Weights of a small transformer language model: 8 heads of 96.
MLP neurons of a small language model. Each row is named by its layer, matrix (up: input weights; down: output weights) and neuron, and shows model dimensions 576-639. Each number is 200 + 40 x the weight over its row's rms, rounded and kept within 0 to 999.
Before each neuron's rows, "fires on" lists the tokens most often at its 100 highest values on Wikipedia text that the model never trained on; "fires in" lists the words (lower case) most often at its 100 highest values on Wikipedia text that the model never trained on. A number after a token or word is its count.

fires on: "in " 19, "to " 12, "a " 8, "as " 8, "at " 6
fires in: "in" 19, "to" 12, "a" 8, "at" 6, "auras" 4, "as" 4
L5.up2669,181,230,229,214,135,197,199,158,188,277,205,206,266,217,203,110,212,194,231,226,210,248,238,278,217,157,206,157,230,218,195,164,228,223,291,149,198,253,212,107,253,205,188,156,170,199,258,262,208,195,187,155,204,219,198,233,178,193,177,200,255,196,171,204
L5.down2669,156,173,213,258,255,174,160,211,89,179,261,158,124,128,197,288,200,228,160,186,211,149,219,225,255,200,175,221,145,191,160,188,165,231,260,156,201,144,174,221,233,142,216,192,187,205,129,159,193,188,198,251,245,194,207,183,162,180,206,205,234,233,206,196

fires on: "the " 24, "as " 16, "a " 11, "one " 8, "is " 8, "being " 5
fires in: "the" 24, "as" 16, "a" 11, "one" 8, "is" 8, "being" 5
L5.up2338,186,192,238,141,228,132,178,139,159,123,109,228,229,240,166,156,197,192,209,185,150,182,235,173,168,232,175,128,237,229,225,172,281,239,195,219,168,219,200,298,189,248,189,189,243,236,219,194,270,248,122,195,221,191,214,166,195,147,128,143,287,165,170,208
L5.down2338,208,224,195,187,181,267,244,155,202,239,213,265,190,222,206,186,184,184,238,275,217,113,238,189,216,223,171,242,224,180,231,261,181,158,194,295,159,165,221,169,243,220,318,148,268,202,242,165,160,144,241,198,200,212,204,202,194,221,230,190,196,273,221,194

fires on: "of " 94
fires in: "of" 94
L5.up1199,170,260,194,195,140,189,165,185,225,282,214,211,254,275,222,149,160,114,173,156,207,202,245,206,255,316,169,203,148,166,177,99,200,228,282,178,224,164,216,187,254,221,237,175,154,182,200,222,227,175,232,275,229,234,155,179,204,105,248,179,196,224,203,259
L5.down1199,185,202,200,208,141,233,155,238,280,181,231,205,195,137,152,182,238,231,139,186,178,260,167,184,160,254,288,149,171,208,224,211,218,278,226,168,191,202,222,133,211,205,177,200,262,197,160,187,168,180,211,208,151,243,258,129,156,303,192,212,267,225,172,215

fires on: "on " 40, "in " 6, "by " 5, "7 " 4, "4" 4, "2 " 4
fires in: "on" 41, "4" 6, "in" 6, "2" 5, "by" 5
L5.up1189,151,177,178,247,196,128,173,152,188,193,118,231,196,191,248,218,173,202,223,128,182,170,222,193,198,195,141,167,201,156,243,125,233,196,168,192,165,197,250,202,150,163,253,119,183,207,218,228,179,160,196,196,213,243,239,242,247,187,188,228,189,240,75,235
L5.down1189,193,237,226,194,223,258,169,147,150,212,206,210,165,242,262,248,211,216,190,228,119,245,188,199,296,210,176,157,175,243,233,229,172,172,263,178,191,215,227,233,140,186,81,147,146,164,96,147,185,214,180,233,147,232,229,195,236,200,154,181,136,178,201,245

fires on: "in " 36, "of " 28, "near " 10, "to " 8, "at " 5
fires in: "in" 36, "of" 28, "near" 10, "to" 8, "at" 5
L5.up702,222,224,130,158,190,200,178,154,251,226,206,266,186,217,240,251,229,203,206,186,204,130,231,243,197,216,132,151,189,141,181,166,242,158,204,111,164,129,202,175,209,193,259,108,198,184,128,156,180,116,173,192,273,243,233,131,180,121,214,179,242,274,236,179
L5.down702,251,259,126,172,196,201,136,198,191,218,254,211,223,220,189,244,214,181,225,235,234,137,169,216,57,162,215,148,161,230,196,215,244,267,258,137,195,154,130,217,232,233,174,113,218,179,190,98,233,256,194,218,156,159,184,237,117,198,175,229,190,186,251,236

fires on: "in " 26, "of " 25, "with " 21, "on " 10, "to " 5
fires in: "in" 26, "of" 25, "with" 21, "on" 10, "to" 5
L5.up766,96,129,236,106,197,179,181,242,253,238,153,225,227,252,272,185,243,171,191,180,233,182,229,207,261,203,207,223,252,157,222,164,170,251,184,104,200,282,250,122,202,254,200,179,211,195,233,198,228,186,202,213,208,283,221,173,192,150,206,209,164,151,77,169
L5.down766,245,182,208,207,224,172,242,184,251,202,246,240,264,148,191,150,122,236,182,304,178,210,214,240,188,146,252,187,228,199,225,160,182,193,260,170,193,200,183,220,186,201,145,203,212,134,167,180,152,177,184,175,206,151,176,224,98,166,175,203,133,214,242,147

fires on: "the " 25, "in " 23, "of " 11, "for " 6, "on " 6
fires in: "the" 25, "in" 23, "of" 11, "for" 6, "on" 6
L5.up2590,201,202,192,142,231,152,237,221,239,288,212,219,204,246,209,240,232,216,203,271,150,172,215,196,175,221,206,101,224,189,210,164,270,200,257,136,221,239,154,99,202,225,219,178,196,176,237,179,142,122,161,234,202,238,203,200,192,141,167,258,131,240,134,151
L5.down2590,168,248,162,198,225,190,247,130,129,184,156,222,156,240,186,250,245,228,216,164,189,171,230,220,207,206,247,209,108,172,170,129,178,195,222,193,162,187,209,222,171,181,192,170,180,197,165,155,201,243,134,219,171,219,177,160,159,194,212,145,234,180,221,179

fires on: "his " 26, "made " 11, "her " 10, "s " 7, "of " 5, "to " 5
fires in: "his" 26, "made" 11, "her" 10, "s" 7, "of" 5, "to" 5
L5.up2895,210,219,266,239,227,135,162,170,180,112,225,169,186,174,194,236,239,225,162,234,224,135,237,298,258,153,197,152,260,198,215,105,250,199,99,146,240,330,153,111,228,208,150,210,207,211,161,197,177,220,193,252,347,209,186,220,175,180,185,209,157,126,248,158
L5.down2895,221,238,200,198,194,189,180,239,292,209,191,167,214,183,145,206,170,199,268,175,182,105,243,220,241,206,130,178,227,254,155,214,208,156,200,194,165,213,213,198,214,193,194,203,158,181,214,123,193,257,148,228,128,198,144,235,229,250,181,120,229,204,223,198

fires on: "the " 75, "his " 7, "The " 5, "s " 4
fires in: "the" 80, "his" 7, "s" 4
L5.up537,184,198,151,131,204,220,152,215,161,226,221,202,208,210,179,205,211,215,170,232,236,205,247,252,237,222,146,250,184,153,168,231,188,159,220,215,200,181,114,236,184,104,183,145,100,187,192,247,196,154,160,231,241,187,182,201,194,157,167,245,199,205,183,237
L5.down537,170,207,148,222,238,228,177,298,262,177,172,137,150,230,223,161,205,142,174,215,231,224,196,204,171,201,250,244,199,142,180,167,189,219,276,181,199,206,222,151,224,170,279,180,159,174,181,267,224,183,184,223,236,188,199,210,213,229,210,153,213,203,163,150

fires on: "was " 48, "and " 7, "subsequently " 5, "later " 4, "it " 4, "had " 4
fires in: "was" 48, "and" 7, "subsequently" 5, "later" 4, "it" 4, "had" 4
L5.up444,261,190,190,190,205,172,190,225,220,206,155,201,257,194,135,205,211,215,211,202,133,222,223,177,286,255,149,165,238,276,203,210,225,211,226,200,213,226,194,202,172,167,138,225,127,161,186,187,271,214,246,229,206,187,177,261,247,148,186,208,202,205,216,144
L5.down444,107,187,188,182,247,184,198,155,241,254,225,177,202,121,252,243,203,254,179,197,174,243,152,267,219,162,215,171,229,203,193,236,204,173,169,160,209,295,250,244,199,225,215,186,170,184,179,220,157,230,199,239,153,173,207,158,226,189,164,135,168,244,141,215

fires on: "is " 28, "was " 21, "also " 11, "later " 5, "then " 5, "are " 4
fires in: "is" 28, "was" 21, "also" 11, "later" 5, "then" 5, "are" 4
L5.up552,224,229,208,199,216,170,153,204,212,207,155,177,253,267,158,143,175,184,225,188,138,232,203,195,238,218,169,188,195,240,186,141,255,189,174,141,168,181,184,182,161,184,198,222,232,240,245,181,240,163,252,206,163,208,209,279,170,153,166,217,230,174,151,173
L5.down552,199,201,219,173,204,231,204,205,220,228,174,155,223,200,230,233,189,223,241,202,163,300,195,199,156,178,237,193,185,218,105,148,191,120,249,151,230,222,233,176,141,219,203,227,140,206,71,227,199,191,199,237,195,217,206,238,224,228,201,187,177,217,236,193

fires on: "of " 27, "to " 19, "Director " 5, "co" 5
fires in: "of" 27, "to" 19, "director" 5, "co" 5
L5.up1708,181,184,212,215,240,182,217,117,221,212,207,181,208,213,195,197,185,192,174,191,233,93,221,235,224,312,127,114,248,175,258,184,213,176,185,156,188,191,220,202,229,202,149,203,201,202,243,195,218,171,178,232,208,128,246,147,167,91,307,263,260,243,161,269
L5.down1708,202,216,156,161,188,238,230,225,179,174,251,152,165,187,205,179,176,188,212,229,162,228,155,244,213,212,193,210,206,247,284,254,118,221,262,237,169,193,244,230,208,198,245,212,231,237,225,219,152,200,214,176,185,253,250,248,206,193,132,167,152,180,161,185

fires on: "and " 44, "was " 6, "remained " 4, "remain " 4, "were " 4
fires in: "and" 44, "was" 6, "remained" 4, "remain" 4, "were" 4
L5.up598,140,171,189,171,217,106,181,164,166,125,170,220,240,193,84,156,210,268,209,176,213,322,214,230,224,195,238,224,176,282,116,132,204,201,215,158,203,267,183,173,246,204,155,205,183,214,297,173,200,203,220,188,251,243,169,269,191,166,183,241,252,168,208,227
L5.down598,267,229,189,192,210,253,161,244,87,275,215,214,199,164,196,210,197,191,201,195,201,240,193,183,137,176,238,242,250,158,161,266,161,171,206,169,181,193,153,173,223,235,153,190,229,150,108,231,220,201,186,179,171,217,212,210,214,201,206,129,196,218,216,250

fires on: "and " 38, "of " 24, "or " 16, "than " 16, "over " 5
fires in: "and" 38, "of" 24, "or" 16, "than" 16, "over" 5
L5.up1160,222,204,196,105,118,195,103,124,210,191,247,202,247,254,130,205,224,213,124,175,337,254,201,223,223,197,173,180,159,194,174,227,205,169,211,199,178,278,226,152,133,150,191,173,147,185,201,207,211,219,225,201,220,249,168,168,199,162,142,203,125,185,270,170
L5.down1160,127,167,164,213,115,218,193,170,198,211,165,249,186,186,111,176,192,222,210,209,177,290,180,209,286,145,138,245,185,259,219,184,144,245,186,190,189,283,210,179,230,189,196,255,222,208,142,179,289,201,214,207,208,167,173,283,100,199,261,241,249,235,284,159

fires on: "of " 53, "in " 22, "in" 9, "ir" 4
fires in: "of" 53, "in" 22
L5.up259,206,193,204,163,224,186,212,233,295,223,208,229,247,219,212,158,231,186,253,161,194,259,231,253,260,257,272,274,179,221,172,141,214,206,287,121,200,281,214,164,225,149,202,124,122,247,248,198,170,172,162,291,208,174,233,193,161,175,188,225,206,128,178,237
L5.down259,181,208,211,207,234,248,157,161,205,162,246,174,154,180,179,190,218,220,154,199,241,226,232,152,127,192,270,199,258,221,210,141,234,254,203,182,216,261,184,217,119,239,165,218,173,204,148,206,207,176,208,208,210,217,199,192,200,230,203,223,232,204,174,249

fires on: "in " 57, "the " 7
fires in: "in" 56, "the" 7
L5.up1729,208,193,160,194,152,250,193,190,273,194,235,189,168,195,200,163,136,176,152,195,224,255,261,198,154,215,138,275,164,238,182,186,144,217,289,214,230,215,236,199,205,118,132,192,173,186,304,238,226,174,197,188,211,192,171,251,224,152,209,211,133,231,194,176
L5.down1729,154,199,232,229,230,297,203,167,128,255,141,171,150,213,208,329,231,212,263,207,162,172,160,161,192,178,257,162,226,194,199,215,242,183,133,214,185,159,162,227,205,223,133,198,237,162,157,178,261,230,160,172,195,191,191,157,202,209,184,142,241,147,209,252

fires on: "and " 44, "of " 7, "for " 6, "was " 4
fires in: "and" 44, "of" 7, "for" 6, "was" 4
L5.up2475,227,188,238,171,166,184,155,116,129,193,168,225,266,214,156,174,140,210,192,205,256,191,207,223,243,214,211,176,151,151,209,222,165,220,153,201,200,214,173,203,143,180,156,202,136,202,294,207,216,250,231,183,168,241,154,227,216,177,191,224,170,290,201,204
L5.down2475,200,185,214,173,253,164,211,223,267,170,207,204,188,222,217,235,217,218,261,230,278,206,222,202,239,204,239,164,159,193,126,205,225,265,270,166,191,175,248,218,184,214,220,174,252,194,172,198,178,166,196,262,275,154,203,209,216,214,182,249,207,270,287,129

fires on: "it " 35, "him " 14, "it" 8, "them " 6, "him" 4
fires in: "it" 43, "him" 18, "them" 6
L5.up2137,247,169,261,227,245,233,154,198,161,251,159,226,218,264,285,198,193,169,167,230,215,168,195,247,239,276,156,185,240,146,151,171,210,183,176,248,243,177,232,146,216,123,175,169,228,167,209,180,137,97,174,94,199,222,178,155,152,187,197,206,149,318,267,178
L5.down2137,125,213,210,181,161,192,158,81,169,192,219,232,220,182,218,154,292,231,248,204,135,210,226,151,168,193,219,244,260,272,187,264,194,191,227,229,243,71,243,207,186,234,165,213,199,203,144,151,282,224,221,183,240,226,216,223,179,199,209,232,208,225,165,208

fires on: "to " 36, "in " 31, "the " 21, "a " 8
fires in: "to" 35, "in" 31, "the" 21, "a" 8
L5.up2120,275,62,151,213,244,204,258,138,227,192,196,180,256,224,168,141,128,150,148,278,309,228,233,255,226,235,222,125,237,221,168,189,281,153,225,204,124,270,178,214,252,191,218,151,236,246,234,232,136,149,253,190,209,198,183,105,203,174,241,223,190,136,233,116
L5.down2120,181,221,200,210,108,182,157,192,195,230,228,237,270,219,178,213,234,214,174,195,178,184,202,201,141,154,184,171,130,201,156,160,157,240,176,210,209,170,198,250,266,143,169,228,192,216,229,193,188,133,148,249,214,212,187,239,185,188,209,251,174,285,194,203

fires on: "and " 36, "of " 32, "that " 7, "or " 5, "its " 4
fires in: "and" 36, "of" 32, "that" 7, "or" 5, "its" 4
L5.up2899,246,282,149,178,227,199,174,190,219,183,188,258,209,212,177,115,180,197,127,235,295,149,227,253,204,223,143,146,173,202,181,159,164,217,186,226,182,230,279,181,104,219,173,202,120,164,235,153,189,189,206,213,203,199,211,117,180,175,124,215,208,247,207,200
L5.down2899,181,172,104,197,140,190,246,238,215,227,148,139,280,138,263,266,198,155,218,191,140,243,223,227,217,197,213,198,233,175,151,178,171,220,178,248,200,230,196,197,298,221,190,223,266,193,221,209,245,170,188,212,179,197,195,223,226,218,275,259,193,175,206,208

fires on: "and " 25, "as " 23, "an " 7, "c" 6, "j" 5, "his " 4
fires in: "and" 25, "as" 23, "an" 7, "his" 4
L5.up536,127,177,182,221,285,237,88,251,238,260,110,265,252,283,160,181,186,203,196,245,227,233,220,172,162,169,231,64,170,204,188,177,260,249,167,143,196,187,162,168,169,176,146,248,165,175,198,136,168,189,207,264,245,201,158,116,113,197,268,232,186,260,172,223
L5.down536,294,203,220,205,192,227,259,111,194,233,208,257,179,189,185,139,219,100,172,201,237,172,188,197,266,235,222,241,164,237,181,213,183,157,244,220,216,216,242,192,258,182,278,167,173,179,189,228,248,241,238,111,190,218,219,260,254,157,70,224,209,177,196,205

fires on: "of " 27, "that " 11, "west " 9, "corn" 5, "from " 4, "western " 4
fires in: "of" 27, "that" 11, "west" 7, "corner" 5, "from" 4, "southwest" 4
L5.up2792,190,231,207,199,117,234,136,214,235,236,199,202,225,181,238,232,202,202,160,241,247,214,194,268,220,232,139,119,174,207,182,139,229,283,165,260,181,152,155,203,188,155,215,156,196,149,152,212,159,120,179,219,192,211,233,197,167,168,182,198,129,242,213,125
L5.down2792,221,130,109,278,237,255,215,224,169,200,194,202,233,213,146,179,241,207,242,323,160,159,175,255,112,179,204,198,229,242,167,239,192,230,207,199,216,132,173,171,269,117,186,176,243,184,284,178,218,269,172,191,152,218,207,208,148,188,264,209,243,149,258,230

fires on: "is " 14, "was " 14, "been " 13, "also " 8, "as " 7, "were " 5
fires in: "is" 14, "was" 14, "been" 13, "also" 8, "as" 7, "were" 5
L5.up2564,230,179,200,218,254,153,161,167,249,170,116,208,241,128,134,202,180,217,251,206,149,178,205,160,232,217,140,158,158,206,196,146,229,195,180,162,229,219,166,218,224,207,144,195,208,251,259,186,232,153,225,206,140,159,164,185,189,141,270,229,249,181,170,153
L5.down2564,218,231,203,218,241,218,197,209,231,201,262,191,220,172,184,138,121,248,238,220,207,215,195,159,171,173,192,236,170,171,243,204,239,163,217,173,210,187,273,128,221,271,283,182,227,182,145,166,174,197,204,150,243,269,209,210,239,215,186,171,172,199,204,247

fires on: "of " 29, "and " 29, "to " 9
fires in: "of" 29, "and" 29, "to" 9
L5.up2463,249,307,169,197,201,208,155,180,197,183,169,202,214,232,220,170,298,206,195,165,363,228,218,250,234,247,246,169,162,207,210,138,132,303,145,204,191,241,255,188,79,207,216,195,146,196,203,183,226,229,153,231,216,188,204,166,220,128,171,190,237,264,266,226
L5.down2463,154,163,189,151,213,233,307,205,232,203,209,179,233,171,223,265,128,215,194,171,154,220,207,228,149,200,192,170,202,203,170,273,262,167,249,135,215,247,102,210,248,150,228,226,200,182,268,247,203,184,178,116,279,214,234,237,226,165,217,124,251,243,161,140

fires on: "the " 64, "The " 5, "s " 4
fires in: "the" 70, "s" 4
L5.up2537,191,190,220,262,229,248,144,177,197,175,198,201,147,236,168,165,222,207,103,217,182,201,203,233,234,209,99,104,164,180,201,198,221,164,221,214,169,178,132,220,194,189,213,138,226,209,134,205,154,140,216,180,220,201,187,133,299,219,148,181,158,203,199,240
L5.down2537,164,136,126,180,197,208,174,155,212,240,252,170,225,263,200,226,130,194,197,214,186,168,235,216,193,219,135,242,132,226,172,229,267,130,118,194,213,181,165,193,196,173,198,157,225,178,278,172,209,153,275,263,191,209,201,248,141,187,273,135,165,193,213,218

fires on: "of " 71, "in " 27
fires in: "of" 71, "in" 27
L5.up2150,214,278,184,210,194,178,183,117,235,283,170,178,208,239,211,294,168,138,216,206,159,188,179,232,173,243,166,151,188,179,171,130,308,208,193,111,205,174,238,236,248,195,223,128,233,196,194,185,195,114,189,125,240,195,190,131,198,139,263,208,201,276,206,172
L5.down2150,229,224,100,178,170,200,199,234,148,233,236,229,169,194,164,243,198,269,295,275,131,214,191,174,223,153,157,184,183,246,53,226,153,162,222,192,210,222,160,276,235,184,204,170,174,171,204,176,220,268,145,168,184,134,193,219,115,202,150,219,207,194,230,157

fires on: "to " 51, "ing " 8, "ting " 5, "ed " 4
fires in: "to" 51
L5.up2035,219,226,242,160,268,190,211,168,216,263,211,231,276,146,255,178,245,229,187,179,270,184,228,276,260,294,128,182,194,125,185,203,257,207,186,141,218,181,246,183,196,104,150,150,210,227,198,196,226,85,208,218,164,261,252,229,216,140,190,149,206,155,72,229
L5.down2035,268,198,247,190,229,108,73,244,224,201,221,167,226,142,193,195,138,213,165,219,228,251,203,228,146,198,270,162,278,197,230,234,192,232,77,156,191,196,193,117,234,221,200,146,203,181,230,124,165,114,179,191,204,200,165,228,109,165,252,236,125,281,182,235

fires on: "of " 38, "went " 9, "going " 6, "go " 5, "be " 5
fires in: "of" 38, "went" 9, "going" 7, "go" 5, "be" 5
L5.up991,175,146,237,182,229,170,142,142,274,262,147,254,263,256,163,175,151,155,253,232,201,214,206,204,199,216,171,127,222,171,168,156,270,176,198,184,201,182,164,183,188,61,204,184,175,197,229,164,236,188,210,298,250,248,207,202,209,141,212,175,137,238,152,211
L5.down991,110,202,133,240,140,251,200,233,188,278,153,142,122,213,239,233,175,181,182,143,115,226,237,205,107,152,165,227,96,230,224,159,196,172,276,204,190,190,114,280,145,173,182,227,133,223,198,207,169,274,188,166,209,170,195,239,208,238,267,150,289,164,173,161

fires on: "were " 26, "was " 22, "are " 19, "is " 18, "be " 5, "being " 4
fires in: "were" 26, "was" 22, "are" 19, "is" 18, "be" 5, "being" 4
L5.up190,160,208,229,253,250,221,186,188,128,243,140,226,158,159,185,149,211,185,242,177,150,261,205,112,206,192,203,218,220,186,215,207,213,197,206,209,212,192,122,217,219,156,126,203,228,254,193,236,280,235,183,187,233,182,239,260,191,141,196,229,276,181,188,247
L5.down190,261,267,200,258,183,207,204,287,143,290,211,201,231,222,284,241,232,195,217,183,277,155,201,224,175,168,239,189,207,196,209,249,177,246,155,116,189,265,189,193,214,224,205,171,250,192,183,139,116,179,198,200,249,232,202,162,182,162,232,273,214,165,217,212

fires on: "of " 83, "from " 10
fires in: "of" 83, "from" 10
L5.up2191,178,309,198,203,216,115,233,199,256,239,191,171,156,216,191,206,225,221,203,129,195,155,212,230,271,216,166,256,233,205,159,151,336,213,119,123,212,263,171,152,221,209,208,226,211,184,270,253,207,258,160,229,214,166,210,156,214,150,244,176,163,261,245,187
L5.down2191,204,282,150,164,232,185,151,192,188,255,306,212,173,163,209,221,171,216,264,233,200,251,167,219,199,196,162,158,190,273,168,199,159,209,254,183,188,237,172,255,229,193,173,201,191,211,158,150,232,206,164,130,199,146,189,196,234,156,168,214,216,226,237,221

fires on: "an " 99
fires in: "an" 100
L5.up1537,193,172,204,146,224,242,113,167,220,173,134,250,263,302,186,242,218,212,162,190,196,207,234,225,206,201,198,238,248,136,193,166,223,211,121,174,219,201,192,193,181,166,189,191,150,211,176,164,224,133,190,190,264,217,213,103,186,138,223,214,222,209,202,166
L5.down1537,231,170,206,183,200,239,175,272,151,244,113,210,241,220,185,193,186,149,166,186,173,297,237,160,232,215,207,264,164,137,165,155,255,178,170,216,235,256,104,223,176,179,216,168,160,184,157,132,245,237,183,172,327,223,206,243,230,190,255,189,227,193,164,132

fires on: "of " 80, "from " 10, "between " 8
fires in: "of" 80, "from" 10, "between" 8
L5.up1615,190,277,188,145,229,160,175,203,226,278,230,185,297,123,283,156,202,178,123,240,270,241,204,228,262,251,145,136,209,141,195,242,159,168,146,258,173,216,171,201,175,244,210,132,179,197,205,208,231,168,176,266,165,214,197,208,230,154,173,226,184,186,194,220
L5.down1615,184,213,225,211,235,158,177,226,202,158,246,235,226,221,255,244,265,197,186,282,194,165,182,209,105,274,199,299,195,223,240,237,105,184,169,216,198,212,259,155,253,285,175,160,237,232,192,244,237,126,236,215,202,200,192,250,213,252,161,188,129,192,195,234

fires on: "by " 38, "of " 19, "at " 16, "with " 10, "the " 9, "to " 4
fires in: "by" 38, "of" 19, "at" 16, "with" 10, "the" 9, "to" 4
L5.up940,196,266,322,227,160,217,204,197,223,286,165,251,182,214,286,155,215,198,227,255,243,216,190,185,206,185,148,160,211,181,235,222,183,175,175,208,176,202,199,156,180,219,228,126,185,199,193,259,187,219,123,274,212,168,259,204,169,187,240,181,219,220,181,196
L5.down940,206,204,246,187,247,203,250,215,243,168,189,148,240,154,227,221,167,203,154,205,126,233,183,188,210,247,242,175,241,142,201,186,211,168,235,166,216,127,191,207,163,291,124,202,203,209,221,246,259,208,257,287,169,177,268,226,225,204,189,240,179,176,150,243

fires on: "for " 90, "For " 5
fires in: "for" 95
L5.up944,136,217,165,198,248,159,170,176,258,187,126,186,225,219,150,241,261,224,164,173,207,172,212,197,150,215,205,202,224,218,240,223,203,209,291,131,245,293,161,204,197,262,161,221,236,188,226,177,160,174,131,184,164,131,177,159,197,165,200,176,115,185,179,146
L5.down944,230,264,234,273,167,178,162,170,128,251,226,220,200,140,226,254,213,231,202,257,178,166,174,235,154,267,251,184,171,153,211,142,228,173,213,210,193,216,170,249,192,181,224,209,226,167,199,147,299,269,165,225,206,173,240,191,205,277,156,189,161,191,220,171

fires on: "of " 50, "in " 6, "the " 4, "at" 4
fires in: "of" 50, "in" 6, "the" 4
L5.up210,134,237,208,136,181,179,237,170,235,167,172,250,222,273,211,200,205,206,219,185,152,208,231,262,247,154,206,211,91,154,206,200,186,190,219,170,156,191,180,211,121,193,200,229,194,226,209,219,223,231,175,216,235,246,268,224,317,189,237,184,158,229,149,203
L5.down210,158,186,226,205,254,229,203,279,284,254,217,170,236,177,156,198,235,240,179,173,168,243,255,252,176,198,201,137,239,182,192,213,270,271,231,224,272,282,150,214,169,195,216,138,223,221,164,154,160,171,182,273,177,173,226,172,166,211,232,203,201,212,204,207

fires on: "to " 53, "for " 19, "and " 14, "of " 9
fires in: "to" 53, "for" 19, "and" 14, "of" 9
L5.up2313,153,161,180,159,212,236,101,247,201,183,187,237,207,160,185,206,246,238,259,261,289,130,243,274,273,259,150,250,271,104,187,176,197,213,189,198,187,292,189,149,263,203,187,201,264,194,214,231,72,140,197,171,247,217,222,181,167,176,161,208,203,165,233,226
L5.down2313,259,186,193,189,179,226,244,191,203,258,245,212,267,216,142,177,273,134,207,191,253,203,179,161,219,231,195,188,177,237,200,217,159,152,178,254,204,303,249,201,259,212,273,188,177,201,188,236,265,183,174,239,217,217,179,245,117,209,214,222,184,186,223,151

fires on: "was " 43, "is " 30, "were " 7, "are " 5
fires in: "was" 43, "is" 30, "were" 7, "are" 5
L5.up1915,163,190,269,220,199,183,214,143,204,213,190,191,174,179,190,147,177,167,222,312,197,261,226,189,230,181,134,257,202,177,195,249,243,259,260,251,208,248,199,188,276,237,210,203,217,195,228,169,248,203,188,186,236,140,204,179,242,224,177,90,185,204,210,240
L5.down1915,236,240,172,173,177,206,112,274,279,229,255,228,266,207,208,229,151,201,260,239,264,181,176,244,184,241,244,228,257,227,191,269,216,181,163,242,213,235,33,185,218,205,255,197,217,172,246,183,177,200,177,159,215,185,125,238,157,228,258,134,168,285,180,192

fires on: "of " 40, "to " 24, "that " 6
fires in: "of" 40, "to" 24, "that" 6
L5.up164,175,272,230,186,210,192,221,173,154,256,162,239,217,227,243,156,204,207,166,233,196,193,212,287,191,192,173,146,198,144,215,110,233,205,188,193,207,168,222,207,241,133,169,232,151,208,215,171,200,188,188,185,265,205,154,234,212,200,197,177,233,258,243,194
L5.down164,171,204,122,200,222,197,177,244,275,177,232,141,197,195,60,267,194,273,151,231,214,269,222,227,217,122,222,167,179,201,253,212,243,215,249,196,213,261,181,219,159,146,196,126,254,256,210,224,189,207,226,252,153,185,194,228,207,236,193,201,243,235,130,189

fires on: "the " 85, "his " 4
fires in: "the" 86, "his" 4
L5.up1319,236,187,143,241,205,186,263,216,256,229,155,294,247,220,228,189,246,169,163,187,159,222,201,250,205,229,202,259,187,188,206,152,206,210,268,210,155,207,235,146,178,206,166,202,148,202,112,265,167,170,197,177,169,183,216,101,157,193,214,150,197,183,191,150
L5.down1319,187,203,239,245,198,213,238,294,211,265,186,191,163,201,155,214,236,237,211,227,290,194,182,225,209,129,201,130,233,222,181,216,187,224,189,196,236,170,210,218,264,187,249,275,162,195,232,168,141,156,143,204,138,183,155,74,206,279,224,214,225,223,279,186

fires on: "as " 59, "a " 4, "was " 4
fires in: "as" 59, "a" 4, "was" 4
L5.up650,246,140,198,261,209,274,243,182,202,177,193,267,221,220,159,149,234,183,191,216,136,231,163,240,298,221,127,193,172,218,242,144,247,143,188,119,213,299,233,185,221,214,189,214,186,213,221,222,216,201,203,244,177,157,137,258,174,151,163,196,169,169,166,204
L5.down650,182,144,257,197,215,194,276,174,161,140,188,167,155,211,283,258,217,227,138,220,196,208,189,197,168,180,217,157,175,160,192,183,178,152,183,178,214,161,245,260,180,221,164,191,190,229,144,198,104,199,223,201,197,166,265,209,229,190,149,158,139,233,151,169